Part of a small language model's weights: a variant of Muon for these matrices.
MLP neurons of a small language model. Each row is named by its layer, matrix (down: output weights) and neuron, and shows model dimensions 0-127. Each number is 500 + 25 x the weight over its row's rms, rounded and kept within 0 to 999. Numbers have three digits each. A neuron's up and down rows have the sign that makes its largest values positive.
A block is one neuron, or neurons of one layer that tend to fire together. After each block is what it responds to, as a language model described it from the Wikipedia text at the highest values.

L8.down304:489503471505553491508514507537456473539532517528503551515513522522507465529489509477505461532522474520498511517557518525494527536500501472483454492491499508494501486516510480525493529490480508500538486532497496507477486524487490520446486478434537495490478504517496468514491514505510476503474520450497510525526500481543498460485514532535470500481494501550517500509489475499512499461526
Responds to: Nouns or final word pieces naming a person's job or role, often after a or the, e.g. professor, Man-ager, Chairman, coach, singer.

L8.down233:513467498507533492530486476513517483508492459483496480465505537521459473518515523480478487483499451501437505488494492499473499494508520509490505500505484559509483480514480532520498507492521521475493520528494489543521498532506465492487480504523532450521487516499511528482449508494481482478473488497456471482485501501526487529499535536539489470534491527489502456490490494480497497508473
Responds to: Word pieces and small words in the middle of multiword titles and organisation names, e.g. Non-Commission-ed Officer, Department for Education, Out of Words.

L2.down191:505492515457505537483509497476499524521506502502487455502475528501514464507504472481507517522508524520503460475491489488468530560501464546481435480524512483522529483505466495469491523495499505544545505499501497505469536526507499519533523549452519455499471508492508541474470461510452529493522529557500537473525473534522482528510463518539519527479536495513542463493477513485491512468484
L2.down272:513498508482505492535507428487492500529481511527492474443499514520510497487508484490500546504478498520492496477481522550494521542526497512509473476485517508451527466569510474502534520535471497489534506474504525532513546498498557497469518494527477516489498526525512496510507504562448514486535475481497488522526478485515507475501484497499485524440532501502498491480475434511527500537506
L2.down556:519470477485494536527510512530517489490472513514513475510495485506504463509523503495489471524539467485503457537508415544519519517486476470508493489479479457544494547471482474521483465488523510552496518487469531532474540520511491543490540482541460508475486520500536513517495497544479529488494514465503512486464518477468521525494415497516506503539514493491526515509498469515564538516505
L2.down567:474475496484566529491501504507508476488468503485469496470507511519459452465488530523525496509492489482449458497485478482486498502480469513495492523470457475551538509506489516497484523500494500516494477501487482486501541488519521529522487518527483479538482513519528466498491529487465509507466496460522558516510477512524470540532445512527502475479537509485503549531475538533479542478486
L2.down568:472504502498485555453533536500543497478517463499517468487495492541472498511540477475546547549483506510450499526508513476501503498466451515532495463468538481520539489488512518473495501554456482505504473485473531528504480481496502456479552510524521498550488474527510492486532517514505515521509448460457484455470501466494501486528481504500500503493516509481494499556481480540492477499469
L2.down633:446469514471500471501503503487515527497512496493484494527492493552463521457507510479485525539520517495478488492443453480468528565468488510530477476480501492500518434500492504486466506464494495561471496528525504493474485497472496482503473504507477515503491520512510528543537531522509526482503510469463507484485472502507481545476453467478508497500495525437510482527521476494518512479470
L2.down687:520521521490510480535513468506499502518448502498511533493508505473472537533456483511463519498504490495469491494479499492524488464490543496454503489488515491525512442541456481495517489481505486477506525485468539546524506535474468527494521509479450509497510531465481480498514473475515474445526516513485499533499471536463485498528457496528456508485532465499502529518461451518473492461486
L2.down711:498528527537456509485499487505447517531509538491531499480467467462527484527483478510494529508495521499541538489468532497537494516499552481500504504514471509481498540520499506475503484447485532467472492507474514516491476502488471510504519512484476453509513462515530491465500457488484495513496478520502516546523542567469495499471443523500517483524473471499502518492505496475523500473508
L2.down902:528519483516460515493471491485504489499520481525506500474486489487482475514460491507502493549533501481474510503491487486489509531512470492478486479501484516521508515497526511519497491516491508496461500519475539498486474490530503501509505497551502513478505513482534493498545530496486483532515529479444528491503513537491483500513459481506523477491487508482493499455512515505512486502475
L2.down939:514550467517513474528547526518506460505526486468500506477520481533492468511507508470535499478476499489505517501543493494538472500492485487495511564552485498518470496494519522496485521484507483535466520484526485467488436489531472459485524513519520481508500439478549484507555490544486524502455510415503496511503522520498477475483531448495533472500435514473483509516478492505464490503475
L2.down954:456546505447458523507532465502503546508464503510498486526503501537502500465515480509499520531498518489495499499495517512529552515525474515510537460486463527517474523483535488503520508555508514490481502507481531545464521496518487500474493523502513484472532524532516530496466504454497494517488535473479548504532498557490483512511442548500499504487487469453511505493467470513498504485525
L2.down1033:459551514501502493499545448485499531518503507527531494535496525495532487507501495504496463579536520489515506520456531497509500519493515511499514492529485506515499549470510494533473458522511522484496466507496480515524459479511531502506535509543514497525478489512486536493515511501497477458507511475478473528505506504507505501474512434516461483495523495513466505521500504538434512491504
L2.down1080:521462525511521504511533496520480527541522470521507482511516495516485503469538471473521490518488540462526526490474538526467513511503494516493484502496477533493504503507475512504490484492502495512505496476523554474477540515495539523506499527510502477521484525443437490512528494474513500475489498485525507469450489548514493487525513519485487497493484493486518466490495516522441493473524
L2.down1103:476506507426549494555542469515541525547527500473505481487484502506521497504513487521538541472512469489483476518493548485473464468505488467530479525479468472482470504501499527536508492487507474535519483459506521493537522477506501481531526460480493525530490477543514527483491540500507546493505495488503526534522479558471524482491483477455527493529523478501513486509537513484518504473512
L2.down1135:552516484523506476457535491510489458488499499482480490483515496490501500552482506482515482468503450484521496476503480455501485548513466449482461462466493531486474505502505462498529500461523514530509504484456443508491442501466503517517519506507510499461502505477542497514468524513501564473459537463454521506522518505524491508523496504564514527511501517456534501475472490532467483500549
L2.down1142:518472544484478502515486508494508504501512510509530496491548518522473479544512510526518515457507487472475503556497491510459535530495508513448470481514459487504508530556486483489471519497474535485492497472434498528503524517554490543475471479501505457496536521498513435514501556511483506487502479466481506512479510484481502507535502525487526468525500455552456488463469513532469496526515
Responds to: Final token of nouns naming a person's role, rank or relation, often a suffix piece: Admir-al, Colon-el, bank-er, Le-ader, brother, Governor.

L6.down74:514511522513473510491532565494487519527508501528548466505532450507498492484528460496522481493486525477490484515508479511516535508504534473467459508503489496489512478500498526482478516526537484490465435489468482468506492513493523501436486501534501512535486525484525462533510516494499509477493530454516501486467523524500479497497488485459448516540468483481487550475535516499484528505490
L6.down611:507525505474476513490508534531507466475503507534562463533499466455476479492514471509515493531458519487482502501500438498553502480469473483458486484469479490487494541525442540477481479531497498520482524458477519472518513509508495519486485503531506518521520519511497549529460534462536561492545514506496514474463542543495472510479473509488501528522493484460530524504464510496472505507507
L6.down616:504472498485455488485556483506524502493477482504469521506490515500503503529477470520509536501470493460514525489523488517540525468511496472512478526499459553497505494499492538512481508504473515507521506492522517467474545496487507464487516516476495476526529541493522513495544546465539508477491470379483500476496510539469435480511478521492511517511473478472507510517505484482514512500521
L6.down796:515520462548473538444529495532543531466491457522552547486464508524522506516489497478487484544524511515518521524494490518509504449528531497521494482520457475503456499460457496500473480491539500519489538485496509490468507492518508463494492499485519518468496482481481510503483459457525487466474506459485544493483520528503464509502486473547502508481472506544467490512507520528497452506510
Responds to: Tokens just before a person's name is given, mostly the comma after a role noun (his wife, candidate, CEO) or the role noun itself (comedian, singer, engineer, Mayor:).

L2.down63:510475515490511514544504510471478449466464527468489540506541493558502499499521459507464479506483486553475557525503483524531525514521486527466500455547493516524467451552473510508525476533505516491495528468481442554499534528516504506534481465480478450531550530486482520564510483519512456531553499410472480451525500510490482488488534511468527496510485481472494527472505456528499520488503
L2.down147:496480520484532502513482570512480506481469542522518500473501509476489475490502502532555540478482474466498508509467496456523521500518528479491490517526486516471495500475509485491470504533484517547450496502522515470564500529512484546518471515466459478481491492507483481491499574473462500536477517507526480548516513493541525513514526497520493515495443528470487516490487522508510457552558
L2.down237:531493512489467489513488467500492515516526514503508538534498450550475458468489453504485517518490527520481508498560504519487548451503502467472466469505491497478478545469496529479529492508551498534479514523503494522458513476467504455500545498543483558543571519486490504473490517497514485507479508498527514497493499493474450515527479458522484558541520556528541476521497512531530491527550
L2.down482:501488462504498516490503473478477518583484463508523513485506516524507477535522483508483490478482518475493490492473506504488489476472462483521490506498534504514483486514493496576528501516489487503494496538522511508509468467514499504528514471488514484505501509533510527515533486525525501455534506487491503505480517517498507482477495515527496541470550439506468522517507500499482507538519
L2.down557:498505507521537496502510484511479508534523530527486531527491503496487496545454490474462516475506520455525500459521485496502429453489473537453489458460491493513494511495531491553522529534483475511469507481496486487503490482544500515551470464492474532488499524470495473535473532507509531505517489485517502486533521516488455483493491530551466510482494488516523536518511515500465494490537
L2.down589:486487553476524487502526514486418498470477525526491505487553493533507511527496494476514501469510484477493517471482490483489492481514519508443498561485518464500511512519499472474514515556489513534495532455514491499495506485497455531510517484533474513515518550475510534492493517515488477526498552458449531491497484508533508528508471532522513457496478530499505497499461525574479509470504
L2.down766:473498525446498491497498518504504509501490530471450531521494476377472499502474540528488521497469534496495510489535462494504505483491492510511505476518518481493493507544494492482475506481526490490486504451531514477487528504502499538514518517489483425512502508489512489490515527486477519503507492471492481475474488456503447499504475474490496520510483518489519509489519523520489522507485
L2.down771:484502531494493514462496474518506503463512500477503474459517477532485474515483521475515522508502503522462492472497511493505481556479463480526465515492520500469529531482558502526473504513534507510488538504519522518520508483418494510500516485501554538532469498524502508500527489493510494506511488462513540533505518467471478495518503468493490522459529498474503510500537495459536493511475
L2.down776:490502435452509511530476536490529526500504509479494516489504502489490511471472484472506486474525480520492521446503482480491499517502524498481530525498491524464506519516443465509475502532545479522532497504516540474526463495525498487529501521511502440485505506493473502506490545447545506556527507475523530496499476498478459520455481517468507522528516554511497472526489553510503513518521
L2.down814:506500454551537466491464510485472507515526527481531453456551505497505461479541508448473514532504533528508498497492506491489532523536526480472502515510479499506543504468496514497551465523533463492509513490534476494509533538511496477480504465512492525515511545512522472519525456496549475557505476452438474498499513492532493469494477494497521511514529548500470566480495490513534469509487
L2.down817:497524461520491451474515508531499515527486515475516461531484474531507499469469494518497461539488507513512476477523516499490502508482503512495525472476474559506455481483556497497527525483521488486488487536508489476466489555451537512475450437514525489473519539510506536494477456486502553497473512522515497542492470487489520513524553497520515488505497488504513429495512506467487488533538
L2.down988:497509536511525485542467529484483474490481487478479503487525524522482487436509511513517477485520483485524472482476525515505534501513520506483509508519533511482474511529504477491524504546554495516518534514547525447461518477481479502493498531486493489501454435520540549506520558538510499524547517447537545524504485528477483459505491492492524522506510516529501507500513462509486488494467
L2.down1011:489495514522524528542476530468465510512504498493497511523447469438496490471497486517503507503504473509463519527470515521503471531515523545456447496493503473495458523469520532507451482511560497524489469472519527514464517485513479478515499511516545526514489472499495481509495513455547487477506499457488462493528467527498521473529516532548500511471507504520498503506462488480560466517511
L2.down1068:509516526495502544506521545504518474530501553464478488486487449504472547527485491482481433500539463508512514526505510547528525515475497516448512501539517524534511446485539487504483462491509517485464503512479509482494476515539489509504534516504504523517518439527506492501492463487523470549510516476486485510472477477496480490481508532515545537498505457493496505490506516568490508476514
L2.down1199:486514551520528508484526531534492505448514520493494467466504513520469474490506475506523495442541538486495523522512517464500497513536472480461510486449524516484476490516508527520482506501507524548515541503488506503476503505536496486489500491497472495536438497521480504456510481497469476484488522522504512526488500513483495506560515466529507475460492535487522478543511531510465495504495
L2.down1241:517487515517539514502499508536474491470541472487532504509543497526486533468490500484479522521497526487533499519466498532490515515516455523525490477516507530482459475504502534497535489513480489451508491444538473508457488513501509506479494513534515484484549484507492514495496518448521508519480477498454511479515505498536496496503505475510538499511470506503500481537468491524499515501548
Responds to: Adjective-forming word endings like -al, -ual, -ical, -ial that complete a split word (spirit-ual, sex-ual, societ-al), plus whole adjectives like cultural or economic.